Part of a small language model's weights: LayerNorm before each block.
MLP neurons of a small language model. Each row is named by its layer, matrix (gate and up: input weights; down: output weights) and neuron, and shows model dimensions 0-63. Each number is 50 + 12 x the weight over its row's rms, rounded and kept within 0 to 99. A neuron's up and down rows have the sign that makes its largest values positive.
After each neuron's rows, "fires on" lists the tokens most often at its 100 highest values on Wikipedia text that the model never trained on.

L2.gate66:65 40 48 46 40 51 51 30 68 54 40 55 38 47 56 70 39 54 53 43 38 32 50 44 38 42 45 33 29 52 40 73 66 19 55 44 47 70 44 47 46 45 55 69 48 49 46 60 54 49 48 50 68 45 54 50 51 43 46 39 50 47 52 64
L2.up66:85 43 48 71 41 31 55 47 54 50 58 43 50 31 80 50 68 45 60 59 68 49 53 46 26 43 78 38 45 53 50 40 44 54 56 38 48 52 81 68 48 51 60 56 37 49 80 56 41 47 59 37 64 49 60 45 64 23 62 35 40 72 33 58
L2.down66:75 56 50 86 51 10 49 69 53 57 45 42 43 33 49 55 79 29 56 66 60 46 60 35 26 62 65 47 59 54 55 33 47 44 68 32 36 44 62 75 54 43 59 57 44 59 64 44 19 35 46 36 70 46 47 41 51 33 50 67 37 62 38 59
fires on: " un", " Un", " dis"

L13.gate108:72 56 60 52 36 35 70 46 54 50 61 58 63 37 54 44 47 63 42 50 65 70 65 43 63 65 51 65 52 53 53 46 68 45 60 62 56 44 30 35 42 56 53 39 41 71 41 60 31 48 48 33 63 55 34 31 58 47 46 53 30 25 48 38
L13.up108:55 58 42 47 50 61 34 63 58 31 77 50 58 55 47 43 51 41 27 46 52 44 65 12 33 40 61 59 54 49 43 43 40 42 48 36 54 55 34 66 50 54 61 68 42 43 48 55 60 39 35 46 38 63 39 33 52 26 68 34 38 60 41 54
L13.down108:44 60 53 43 48 27 32 38 54 63 50 48 51 39 63 70 54 43 56 61 64 46 51 43 62 48 42 54 50 73 48 45 55 66 60 38 45 61 39 51 43 54 59 36 36 37 57 51 56 38 45 43 61 33 42 45 46 40 42 48 40 45 64 25
fires on: "li", " Li", "har", "ur", "um", "ric"

L6.gate357:65 87 61 45 20 51 49 55 34 81 69 47 54 61 50 46 56 61 30 49 56 32 58 48 42 48 52 48 55 49 35 57 38 53 61 54 35 50 44 44 45 67 49 46 56 47 49 59 44 63 60 43 49 55 64 49 19 50 62 67 65 50 49 62
L6.up357:62 71 54 50 26 46 43 59 40 53 37 31 49 41 44 67 37 50 40 54 66 25 51 49 60 48 54 61 49 42 35 60 36 39 76 42 54 48 48 44 54 94 56 35 57 63 37 54 54 28 61 65 48 34 25 45 42 34 33 62 92 38 49 52
L6.down357:69 36 57 53 64 47 32 54 50 41 64 31 56 47 61 47 58 54 49 34 58 43 58 44 50 39 40 28 52 53 16 46 51 51 42 44 49 35 60 50 68 43 50 67 44 62 68 48 62 59 69 47 43 56 70 58 66 45 45 44 36 41 57 51
fires on: " no", "y", "od", "ty", "ee"

L3.gate60:53 52 30 70 61 54 36 57 57 54 36 47 52 50 72 63 61 50 54 33 33 34 50 63 40 60 42 41 47 58 73 73 55 34 59 63 60 44 36 60 32 44 49 45 81 65 65 37 40 55 55 38 36 64 41 23 26 57 62 39 52 48 54 72
L3.up60:58 45 36 47 47 57 43 45 55 63 58 61 54 55 60 52 44 38 53 43 58 47 52 53 56 64 55 61 54 47 57 68 59 40 83 57 58 46 64 75 46 56 54 68 55 48 57 57 42 47 57 45 35 60 45 39 45 48 41 48 52 41 55 66
L3.down60:58 43 21 40 47 74 50 55 61 57 42 56 54 33 74 49 61 41 63 52 62 36 63 55 39 61 49 67 54 59 65 66 67 24 79 57 57 59 38 74 41 41 47 56 61 53 40 53 46 61 49 28 42 65 36 38 50 56 55 63 55 36 41 56
fires on: " per", " Per", " Gra", " number", "Species", "gra"

L10.gate148:59 39 29 37 43 42 41 67 49 57 59 67 40 44 45 51 58 63 53 47 56 42 71 36 56 47 41 44 70 43 55 22 44 45 49 54 59 24 44 56 37 59 54 65 47 76 42 43 49 54 20 31 58 70 38 46 41 40 48 61 60 30 51 41
L10.up148:54 33 51 35 59 56 48 40 39 37 44 57 44 80 42 43 62 36 54 66 38 36 78 70 36 35 39 65 75 54 55 51 66 50 56 56 60 44 51 63 50 53 68 51 49 74 47 48 38 40 34 56 63 60 74 47 59 41 35 22 65 50 59 57
L10.down148:60 54 46 51 39 60 49 30 46 52 37 58 61 33 39 46 52 41 41 65 57 61 34 52 53 37 25 45 40 48 56 68 41 55 47 52 34 51 57 68 70 47 34 55 55 58 61 20 38 59 55 63 43 40 43 53 56 61 50 71 56 52 27 41
fires on: "d", "co", "st", "ity", "o", "."

L13.gate121:59 49 54 46 46 38 59 66 50 58 60 38 15 59 59 55 48 42 65 60 66 25 66 44 53 73 39 34 53 43 79 47 61 39 72 68 66 47 52 30 36 68 61 44 53 41 45 53 50 60 42 38 42 46 35 33 55 40 41 38 41 66 40 36
L13.up121:37 39 47 48 51 33 54 59 43 44 47 51 40 60 50 46 53 48 45 74 38 32 72 69 35 64 45 44 57 56 58 49 58 29 52 37 64 61 50 50 42 45 45 32 48 14 48 53 39 45 56 63 52 57 45 49 60 73 52 59 39 48 46 52
L13.down121:44 59 58 43 69 53 55 42 59 55 44 63 48 31 39 38 41 38 52 56 56 49 40 61 51 44 59 33 57 65 42 74 50 30 56 55 42 61 53 56 56 42 35 52 48 54 44 37 39 55 40 71 31 28 78 45 61 59 75 42 58 36 48 72
fires on: " S", "s", "S"

L6.gate367:66 41 51 38 54 44 78 61 36 51 52 45 29 55 48 56 55 71 54 41 50 49 61 51 47 36 41 59 55 43 57 54 48 61 46 49 42 42 80 60 42 34 65 47 59 44 25 56 42 48 61 44 59 19 50 40 47 30 60 27 64 35 53 48
L6.up367:68 50 48 67 38 58 72 47 53 41 37 54 54 61 71 39 81 60 41 51 63 31 63 32 27 57 46 62 47 64 56 47 41 61 54 46 24 58 59 48 56 49 59 53 33 33 63 51 58 63 33 48 75 53 46 53 29 50 68 54 28 34 45 56
L6.down367:68 65 46 50 27 21 61 53 56 48 32 59 56 47 46 68 68 47 43 44 43 35 54 27 45 37 33 19 41 37 46 63 42 41 50 56 46 36 63 58 68 81 59 62 33 50 38 36 59 68 84 37 53 54 52 57 26 62 50 52 42 64 46 48
fires on: "n", "o", " un", "é", "ub"

L10.gate209:37 38 46 71 75 50 55 62 57 58 71 53 36 38 70 56 49 39 66 50 56 50 60 37 29 50 54 49 41 52 47 65 39 50 58 53 59 61 24 60 52 45 65 48 66 59 50 53 63 61 52 35 36 57 44 41 25 41 62 43 26 82 53 49
L10.up209:52 48 50 69 44 47 55 37 48 62 60 60 57 51 57 72 51 61 72 46 55 62 66 59 52 36 41 36 50 57 68 67 49 43 41 65 60 50 45 54 42 31 57 53 43 24 49 66 50 43 56 39 50 50 66 36 44 57 53 51 55 35 71 61
L10.down209:67 60 47 33 49 67 52 41 67 89 30 41 39 44 47 43 38 54 70 69 39 32 63 52 40 42 36 66 62 37 30 55 44 45 46 57 47 61 39 43 42 62 61 43 62 32 52 69 43 47 61 46 47 44 35 42 35 53 46 63 46 59 44 66
fires on: " per", "iv", "per", "ec", " Per", "u"

L13.gate233:68 41 54 43 64 38 48 43 44 45 60 67 50 49 60 54 62 27 58 24 64 59 57 41 41 52 47 41 41 58 55 44 40 57 48 72 42 71 58 41 42 66 78 50 54 23 29 45 47 57 43 55 62 31 41 36 57 57 63 24 36 43 68 43
L13.up233:60 35 55 68 50 51 33 69 41 74 49 30 37 50 48 37 57 46 52 43 64 46 42 28 25 44 56 31 54 55 54 49 59 62 62 63 46 64 44 52 50 46 52 56 72 60 39 61 58 66 29 44 32 51 34 57 41 66 50 36 37 53 43 67
L13.down233:43 55 63 54 61 60 68 11 59 47 33 49 53 52 39 57 54 56 57 40 44 50 51 53 41 62 45 38 58 68 75 53 55 41 34 51 25 54 33 48 46 49 50 69 60 67 65 53 53 45 30 70 52 47 68 51 57 43 59 59 52 69 34 62
fires on: " \"", " Mc", "\"", "r", " by"

L13.gate99:60 66 54 47 46 38 28 67 63 36 55 59 56 30 65 60 39 68 41 48 80 51 55 54 54 36 48 55 40 53 54 52 48 43 44 62 47 44 43 53 63 45 64 57 44 58 39 67 54 37 31 76 62 43 52 45 53 55 51 32 43 37 50 42
L13.up99:56 64 67 20 50 47 37 36 41 60 73 39 49 54 53 48 53 64 51 25 57 62 56 28 49 57 72 54 61 73 47 53 65 71 57 66 57 30 31 50 45 72 58 52 53 59 40 28 42 58 43 34 58 61 48 35 52 68 40 29 53 35 47 42
L13.down99:72 33 57 69 57 46 34 41 62 36 50 49 59 38 55 64 54 40 62 76 63 41 60 50 50 32 62 58 56 76 43 62 55 53 44 53 46 49 35 60 60 54 54 38 29 41 41 38 74 51 76 73 27 47 47 41 45 72 36 38 53 50 44 53
fires on: "li", "ic", "um", "u", "ta"

L4.gate2:43 54 69 57 55 33 52 59 49 56 45 75 57 49 41 73 39 49 71 47 44 07 40 34 45 52 44 39 56 54 32 50 70 39 40 83 69 58 48 51 59 75 59 51 50 47 66 32 70 36 50 47 59 35 49 41 54 44 24 57 53 71 62 58
L4.up2:91 68 54 48 49 42 68 62 61 32 48 57 51 49 46 60 64 47 59 47 29 47 69 22 56 43 40 47 59 52 53 55 50 39 53 48 55 59 56 70 53 50 43 66 40 60 38 60 49 64 48 50 51 54 64 53 66 43 47 53 38 39 54 52
L4.down2:54 47 60 50 49 29 42 77 60 38 55 53 53 45 46 63 54 47 72 35 42 38 47 28 48 53 57 48 41 56 49 47 64 37 53 46 62 73 32 72 53 63 53 62 55 48 54 52 52 42 46 39 57 40 59 59 66 53 34 39 50 70 58 61
fires on: " un", " had", " Un", " sub"

L9.gate305:54 43 60 44 48 56 53 57 66 72 29 36 47 48 54 47 41 33 48 61 58 34 53 57 51 73 36 36 61 51 48 50 59 52 70 65 89 37 56 40 46 48 54 37 54 35 65 45 47 45 51 67 57 56 43 57 47 69 68 40 53 44 51 54
L9.up305:56 06 39 46 51 41 56 56 71 38 53 25 39 54 70 45 41 41 40 55 73 31 52 50 61 70 38 38 66 34 50 40 42 51 53 50 43 37 49 55 43 58 53 46 16 37 67 44 37 53 51 68 37 48 63 75 53 62 60 36 33 50 50 52
L9.down305:36 42 47 48 58 25 48 28 60 62 39 44 57 54 49 33 57 22 52 50 53 44 60 60 43 53 40 45 59 48 47 44 76 46 68 39 51 40 57 44 43 55 36 31 36 51 73 39 43 54 72 52 56 48 44 80 48 74 43 40 39 56 43 54
fires on: " S"

L4.gate125:47 64 41 51 36 49 63 46 48 55 42 59 68 44 67 51 43 62 58 36 62 61 64 51 45 31 17 48 66 50 52 52 54 54 40 67 53 61 41 40 45 31 57 48 15 59 57 46 63 27 50 42 64 68 64 58 29 53 49 60 37 45 48 44
L4.up125:68 66 38 59 53 57 54 76 45 40 41 62 71 61 25 74 62 60 48 55 31 54 57 53 54 55 49 48 42 48 47 39 58 31 56 65 41 68 43 23 59 57 25 46 53 46 48 35 65 48 51 43 52 47 44 44 48 52 48 30 38 64 57 65
L4.down125:50 63 69 45 43 50 68 60 35 52 57 61 78 46 50 65 77 55 35 48 39 59 49 50 58 44 35 48 64 41 64 37 59 44 44 45 63 60 44 45 54 52 51 38 53 38 56 49 62 56 55 30 58 37 52 60 42 44 39 59 44 47 49 64
fires on: " gr", " inter", " has", " lo"

L12.gate250:64 44 45 64 37 52 64 52 53 36 43 67 39 39 33 58 48 55 39 35 34 53 33 53 43 49 57 39 52 53 48 51 58 43 76 68 65 52 45 45 54 52 62 31 45 53 62 50 47 52 48 58 81 50 39 15 50 46 45 28 43 70 44 42
L12.up250:48 59 49 84 41 37 53 65 43 37 26 64 36 53 47 52 56 50 60 60 37 49 63 72 59 69 55 43 61 42 59 70 58 40 49 62 61 62 40 54 41 65 48 44 40 51 45 58 44 71 54 38 50 46 31 39 52 56 68 22 51 46 47 72
L12.down250:31 51 65 65 57 42 55 61 66 42 26 62 54 40 78 55 45 36 64 63 52 44 43 48 52 57 51 43 58 55 55 30 38 31 42 60 68 86 28 59 58 70 56 38 40 20 57 61 56 55 46 47 52 54 59 40 70 75 54 37 52 66 58 49
fires on: "a", "u", "i", "le", "is", "s"

L13.gate119:49 48 43 36 36 43 43 70 42 40 52 53 39 36 69 30 70 57 57 74 36 61 54 39 46 42 26 67 58 40 47 56 61 54 46 64 59 51 44 50 53 57 52 54 74 62 26 55 64 73 42 50 79 53 37 40 52 55 55 36 52 36 46 55
L13.up119:40 61 59 32 60 22 62 59 38 55 42 57 32 51 44 35 56 55 50 47 21 36 44 77 25 51 41 36 60 55 53 50 47 44 40 43 51 32 41 25 63 45 52 38 66 49 46 52 56 46 51 67 48 59 50 48 45 46 42 64 40 43 73 20
L13.down119:50 33 52 60 40 58 52 40 74 56 63 51 49 32 57 50 61 52 59 67 54 48 49 20 61 55 53 52 42 38 53 62 70 33 35 45 33 52 77 56 56 44 59 59 51 47 52 42 31 51 48 43 58 42 50 54 40 51 69 55 49 59 30 35
fires on: " mo", " Mo", "co", "tra", "o"